config.yaml
num_hidden_layers: 25
hidden_size: 192
num_attention_heads: 3
num_key_value_heads: 3
head_dim: 32
intermediate_size: 768
vocab_size: 8192
hidden_act: "tanh_gelu"
norm: "layernorm"
norm_place: "pre"
norm_eps: 1e-05
positions: "learned+rope"
rope_theta: 10000.0
rope_fraction: 1.0
qk_norm: false
attn_scale: 0.177
bias: "all"
tie_word_embeddings: true
parallel_block: false
init: "uniform"
init_std_qkv: 0.0324
init_std_o: 0.00458
init_std_up: 0.0324
init_std_down: 0.00458
optimizer: "muon_variant"
learning_rate: 0.0116
lr_mult_o: 1.5
lr_mult_down: 2.0
beta1: 0.95
lr_head: 0.00836
max_grad_norm: 0.5
warmup_steps: 200
schedule: "cos"
final_lr_fraction: 0.1
batch_tokens: 65536
max_seq_len: 1024
doc_mask: true
train_tokens: 444900000
max_steps: 6789
dataset: "wikipedia_en"
MLP neurons of a small language model. Each row is named by its layer, matrix (up: input weights; down: output weights) and neuron, and shows model dimensions 32-95. Each number is 200 + 20 x the weight over its row's rms, rounded and kept within 0 to 999.
After each neuron's rows, "fires in" lists the words (lower case) most often at its 100 highest values on Wikipedia text that the model never trained on.

L10.up393,202,175,214,201,204,207,196,180,204,214,210,185,208,172,184,187,196,233,190,195,230,160,179,203,220,220,200,201,213,175,180,177,186,192,198,159,192,194,234,192,199,190,183,189,190,194,177,249,173,187,177,189,219,208,223,214,226,194,214,196,161,206,217,223
L10.down393,206,187,162,214,232,196,204,255,188,162,200,196,209,228,202,196,213,167,222,197,214,195,197,194,235,206,196,213,201,182,225,230,189,222,221,177,184,195,231,220,195,185,167,156,214,198,210,199,176,212,192,206,195,215,219,196,208,185,184,165,207,192,201,181
fires in: "by", "with", "for", "all", "to"

L7.up633,197,211,225,220,214,208,217,197,193,215,190,219,192,164,223,190,201,195,187,205,190,190,199,188,195,216,199,202,198,198,183,194,202,229,159,204,240,222,215,206,207,222,200,180,184,186,165,225,212,183,196,199,236,199,152,235,220,170,231,203,167,226,182,204
L7.down633,205,211,179,176,238,207,176,213,210,187,203,199,177,192,200,190,183,187,172,202,197,206,204,173,214,209,182,233,217,198,209,193,202,179,187,189,221,195,215,205,195,238,177,166,182,177,234,235,197,189,197,230,172,194,213,187,148,187,204,188,210,227,208,202
fires in: "at", "from", "gold", "on", "by"

L8.up74,195,197,181,196,208,162,179,199,182,175,193,223,208,194,199,180,177,153,241,223,216,189,210,210,246,199,186,202,199,230,211,172,175,207,214,192,224,200,209,167,176,218,191,178,199,181,174,191,212,186,233,206,205,178,168,200,225,171,228,229,211,218,184,198
L8.down74,208,206,198,207,215,222,201,184,191,180,176,190,221,210,208,206,238,224,184,215,193,196,195,208,223,221,217,183,152,203,200,221,196,204,189,207,201,197,197,211,194,209,206,180,235,195,189,194,224,198,203,216,246,199,232,190,212,192,193,192,207,199,183,177
fires in: "the", "s", "its", "a", "another"

L15.up370,140,224,209,143,237,197,187,200,227,208,196,156,202,238,197,155,203,204,219,222,230,176,163,161,170,191,200,208,217,216,214,180,197,160,205,194,216,199,205,174,179,221,221,168,207,212,173,178,213,188,228,216,208,186,183,204,176,217,173,185,168,207,188,193
L15.down370,172,192,188,208,199,218,233,173,206,214,233,161,170,202,227,207,155,205,203,177,226,213,165,211,194,205,213,180,186,159,174,159,210,198,214,196,199,207,199,197,192,173,244,189,177,216,179,214,194,213,227,181,192,207,219,234,193,233,187,190,208,186,219,160
fires in: "however", "during", "while", "following", "since"

L8.up453,194,214,209,196,251,230,194,199,173,213,201,165,189,134,228,175,204,208,201,197,203,193,200,197,188,226,198,166,168,174,196,180,188,206,162,176,175,194,164,193,247,191,192,160,200,204,171,201,201,205,163,218,191,188,198,188,218,171,200,226,160,231,184,203
L8.down453,214,205,199,204,218,215,202,191,206,211,167,207,189,195,205,230,192,195,220,223,203,201,202,181,171,208,204,197,192,199,188,212,228,203,227,193,178,241,199,185,188,208,170,169,199,211,231,195,188,189,205,161,194,170,198,207,176,170,169,181,176,202,181,245
fires in: "with", "of", "about", "to", "by", "from"

L12.up404,168,178,213,213,206,217,205,181,231,181,176,220,184,221,207,190,200,216,217,221,179,228,193,213,194,202,176,195,226,188,176,213,191,188,223,175,235,171,227,203,222,185,172,178,173,205,221,189,208,216,246,244,211,217,202,179,250,201,204,173,178,227,249,205
L12.down404,213,199,199,218,215,174,205,159,217,214,219,178,202,222,215,175,184,207,200,198,212,183,221,228,187,233,226,201,228,194,176,206,209,208,184,169,211,153,175,179,202,178,179,205,192,201,234,220,188,147,222,203,204,202,209,209,215,205,190,191,188,193,232,176
fires in: "and"

L15.up208,172,190,226,202,185,167,190,235,194,206,220,235,169,207,188,205,233,234,215,187,221,169,177,222,210,174,231,206,220,165,180,208,199,181,213,197,208,216,239,170,202,232,215,198,179,196,199,175,223,219,197,208,197,207,209,182,167,224,153,189,202,216,193,216
L15.down208,199,219,213,235,199,199,203,200,203,186,201,201,171,182,207,183,196,191,214,197,256,190,188,198,193,200,203,206,212,193,227,191,225,208,219,234,215,202,196,211,222,166,250,178,175,207,182,217,219,198,183,221,210,233,193,225,198,188,166,191,219,169,174,218
fires in: "had", "have", "for", "has", "having"

L21.up371,192,181,137,190,173,220,243,235,196,195,196,213,167,182,195,215,214,182,170,176,192,212,181,199,209,200,198,190,170,164,186,186,221,187,204,201,180,156,173,199,198,213,191,195,212,223,174,227,204,180,208,233,204,209,186,161,236,199,188,223,173,175,202,189
L21.down371,203,199,210,177,171,241,188,197,185,174,168,200,206,230,224,189,199,189,183,187,196,207,200,174,209,192,193,182,212,205,203,171,205,182,203,190,173,228,206,191,185,178,207,230,185,162,222,169,213,202,215,181,185,182,205,237,197,172,160,198,240,195,206,229
fires in: "the", "s", "a"

L16.up127,197,203,192,182,206,179,215,198,188,208,168,215,196,233,207,206,199,225,197,188,183,175,209,223,213,193,201,225,194,212,231,184,214,232,194,212,182,193,189,179,178,219,229,186,133,188,221,232,181,228,215,231,233,203,168,169,235,214,235,213,161,166,193,220
L16.down127,183,215,188,175,217,193,209,221,196,205,225,181,209,220,204,164,188,200,201,232,250,190,223,201,200,211,204,187,232,204,196,245,201,192,185,168,213,207,199,215,216,195,206,206,230,238,245,191,198,187,212,203,204,178,241,223,222,186,176,182,213,223,202,195
fires in: "s", "who", "his"

L9.up622,224,217,178,203,187,222,185,196,177,213,208,206,205,221,210,200,187,208,202,179,216,196,204,252,215,192,195,195,178,233,197,187,211,175,210,193,222,194,202,206,201,221,197,164,172,185,222,209,188,198,184,199,183,211,206,252,182,142,194,198,171,199,207,205
L9.down622,173,211,196,222,203,192,239,178,225,172,203,184,216,183,204,197,194,237,183,137,210,202,181,199,177,206,186,185,201,227,237,220,187,179,190,219,207,189,203,206,225,197,196,182,232,206,232,215,188,202,204,229,203,197,213,209,170,226,198,179,240,186,161,181
fires in: "of", "with", "for", "drafted"

L13.up621,183,210,199,207,216,177,206,214,208,215,204,184,199,217,207,221,228,194,215,199,197,179,185,191,196,194,233,197,197,158,198,215,192,175,217,220,206,149,221,160,168,215,198,219,230,182,205,217,206,200,203,174,201,186,181,223,199,212,177,197,173,192,221,199
L13.down621,211,205,211,192,225,242,230,196,169,204,217,224,196,188,225,202,215,183,174,187,224,217,183,197,240,208,228,205,180,207,189,158,208,187,192,187,219,225,174,187,241,221,203,176,185,188,211,207,224,230,196,241,176,195,189,202,211,183,197,174,201,222,189,176
fires in: "not", "is", "has", "have", "had", "only"

L12.up291,206,194,207,236,201,216,224,213,203,194,181,197,203,170,174,208,166,217,212,200,183,207,221,196,228,206,168,203,205,195,198,203,171,197,198,185,168,136,198,215,222,170,244,190,235,181,216,221,246,199,222,240,186,218,180,182,196,203,187,206,204,186,190,193
L12.down291,170,227,173,211,167,184,197,182,215,201,205,201,212,192,187,241,176,191,172,175,191,214,248,224,203,162,174,175,201,212,184,163,228,174,207,199,230,196,209,227,195,199,193,181,213,224,182,208,239,196,200,202,205,184,213,228,196,205,228,172,211,188,175,171
fires in: "s"

L9.up382,212,212,170,256,204,166,192,226,180,225,227,213,160,185,225,209,206,189,181,203,215,209,189,206,208,174,198,179,202,212,202,195,233,169,208,177,239,181,212,183,215,238,197,199,189,176,226,195,221,209,165,151,205,196,195,204,212,179,204,238,182,243,199,181
L9.down382,220,217,224,196,200,191,198,219,205,196,218,246,195,193,218,188,228,204,183,214,232,212,189,184,220,230,228,203,167,144,194,209,185,199,202,192,194,210,207,220,211,204,212,190,188,187,186,210,252,205,180,215,205,218,175,208,195,203,208,179,215,213,202,203
fires in: "of", "there", "him", "them", "it", "for"

L7.up437,176,218,206,216,193,193,197,232,161,198,170,212,140,185,201,219,190,209,203,182,193,174,182,198,210,191,217,215,195,236,219,195,198,194,212,202,210,199,202,189,190,202,195,174,216,193,197,205,231,199,219,221,202,162,195,187,157,234,234,212,182,189,232,199
L7.down437,194,220,202,187,231,208,214,187,195,181,181,160,221,224,189,207,190,228,185,247,201,202,179,168,228,209,211,172,195,232,228,204,215,186,177,218,221,224,200,218,218,190,193,205,213,182,185,215,213,218,184,237,157,199,227,217,162,229,222,205,192,181,190,194
fires in: "of", "in", "hold", "to", "for"

L15.up6,174,223,195,194,205,186,195,204,195,202,170,205,171,209,201,202,164,219,217,200,228,186,147,180,201,169,208,209,228,229,223,172,206,163,205,201,241,155,189,200,195,194,203,195,182,206,245,167,194,192,182,204,181,202,221,162,210,176,220,199,201,195,205,212
L15.down6,186,201,222,211,213,232,200,218,193,189,195,170,201,180,190,201,199,225,229,216,214,197,186,183,198,228,250,196,209,208,199,200,173,216,210,185,209,164,183,217,179,207,215,180,222,211,188,208,202,224,210,237,202,190,210,199,193,179,193,208,231,196,195,188
fires in: "early", "during", "on", "from", "following", "the"

L12.up574,193,211,195,192,195,179,193,182,173,224,173,224,195,193,232,167,182,170,242,196,214,172,189,220,249,207,188,181,199,179,154,198,216,202,199,208,199,223,180,163,154,200,227,203,204,188,207,224,196,167,218,199,222,200,190,186,231,186,195,213,243,192,221,212
L12.down574,221,175,202,242,217,189,199,196,197,204,149,176,221,187,195,185,213,191,178,234,195,189,205,195,249,250,225,201,190,166,223,222,193,246,195,199,198,187,220,208,188,204,199,172,204,169,195,214,250,199,216,207,212,202,225,190,196,209,202,215,184,180,185,192
fires in: "his", "her", "its", "a", "this", "their"

L18.up464,184,193,191,216,182,209,217,196,189,205,187,203,171,174,201,169,198,212,215,204,211,200,216,211,224,186,231,213,206,225,224,174,238,191,176,168,254,186,213,194,198,176,209,200,179,177,214,206,188,213,209,215,216,198,192,195,221,186,206,235,196,152,197,202
L18.down464,179,191,217,200,212,203,217,187,205,209,188,189,198,193,184,218,188,246,201,221,196,213,204,179,178,231,199,178,183,185,193,213,206,233,167,223,204,183,176,213,253,211,203,167,183,205,236,189,223,225,206,207,212,193,224,186,172,216,196,196,188,163,174,194
fires in: "his", "her", "s", "and", "its"

L16.up476,188,203,212,199,217,194,196,177,211,225,181,182,179,184,156,193,201,197,204,224,193,188,204,205,213,239,195,209,213,216,224,190,176,181,203,187,192,198,211,205,220,200,172,174,184,178,223,192,175,212,196,227,212,212,241,207,232,216,215,203,189,188,208,200
L16.down476,204,213,188,188,249,205,198,158,191,218,218,191,164,195,172,203,198,202,203,211,202,170,197,193,200,204,222,218,184,236,209,191,209,197,205,172,230,220,181,189,191,180,174,179,208,191,201,203,175,203,185,192,220,213,180,185,189,167,203,177,152,181,173,178
fires in: "and", "the", "crossing", "through"

L19.up238,186,238,168,221,228,182,183,237,181,174,216,204,132,216,182,219,237,215,210,197,184,206,188,189,225,193,206,202,228,200,186,194,215,190,172,210,194,212,194,197,240,189,193,185,209,199,206,220,174,206,196,190,203,209,211,231,172,212,175,201,162,237,188,190
L19.down238,189,188,224,199,182,198,193,204,192,184,206,214,168,216,252,208,205,177,211,202,184,162,167,167,196,232,228,192,179,183,204,184,181,163,208,210,215,215,216,195,207,194,174,183,183,213,183,177,215,231,219,192,185,155,210,191,182,207,197,216,183,211,188,193
fires in: "for", "in", "at", "of", "to", "with"

L15.up172,198,182,232,220,178,176,200,190,198,218,185,203,193,174,197,211,242,173,184,192,210,197,202,240,210,212,176,196,224,215,185,197,194,203,221,176,210,174,243,184,214,217,220,223,171,187,206,215,206,190,204,186,200,200,201,223,212,191,233,197,184,211,165,194
L15.down172,193,191,216,208,193,206,224,184,192,195,185,225,198,233,219,189,185,211,205,206,199,199,194,171,191,210,220,216,221,223,225,167,184,193,173,209,206,231,176,192,211,219,170,203,211,194,194,190,213,162,202,224,231,189,198,195,165,195,174,229,188,204,219,238
fires in: "for", "without", "with", "of", "like", "despite"

L18.up266,192,203,191,206,177,207,189,219,166,189,192,181,215,195,216,214,224,204,230,202,234,198,201,248,184,173,210,221,187,193,183,206,214,118,182,226,197,171,222,174,205,207,195,198,214,217,218,210,213,208,190,220,241,172,180,208,210,193,219,212,201,171,216,241
L18.down266,227,211,231,182,176,190,211,190,203,206,201,196,184,167,190,171,205,202,210,229,209,213,199,173,216,179,200,188,199,195,248,195,227,187,172,175,234,240,182,208,248,228,168,206,209,190,195,204,220,220,210,208,180,208,207,206,212,202,181,198,182,219,192,231
fires in: "and", "the", "s"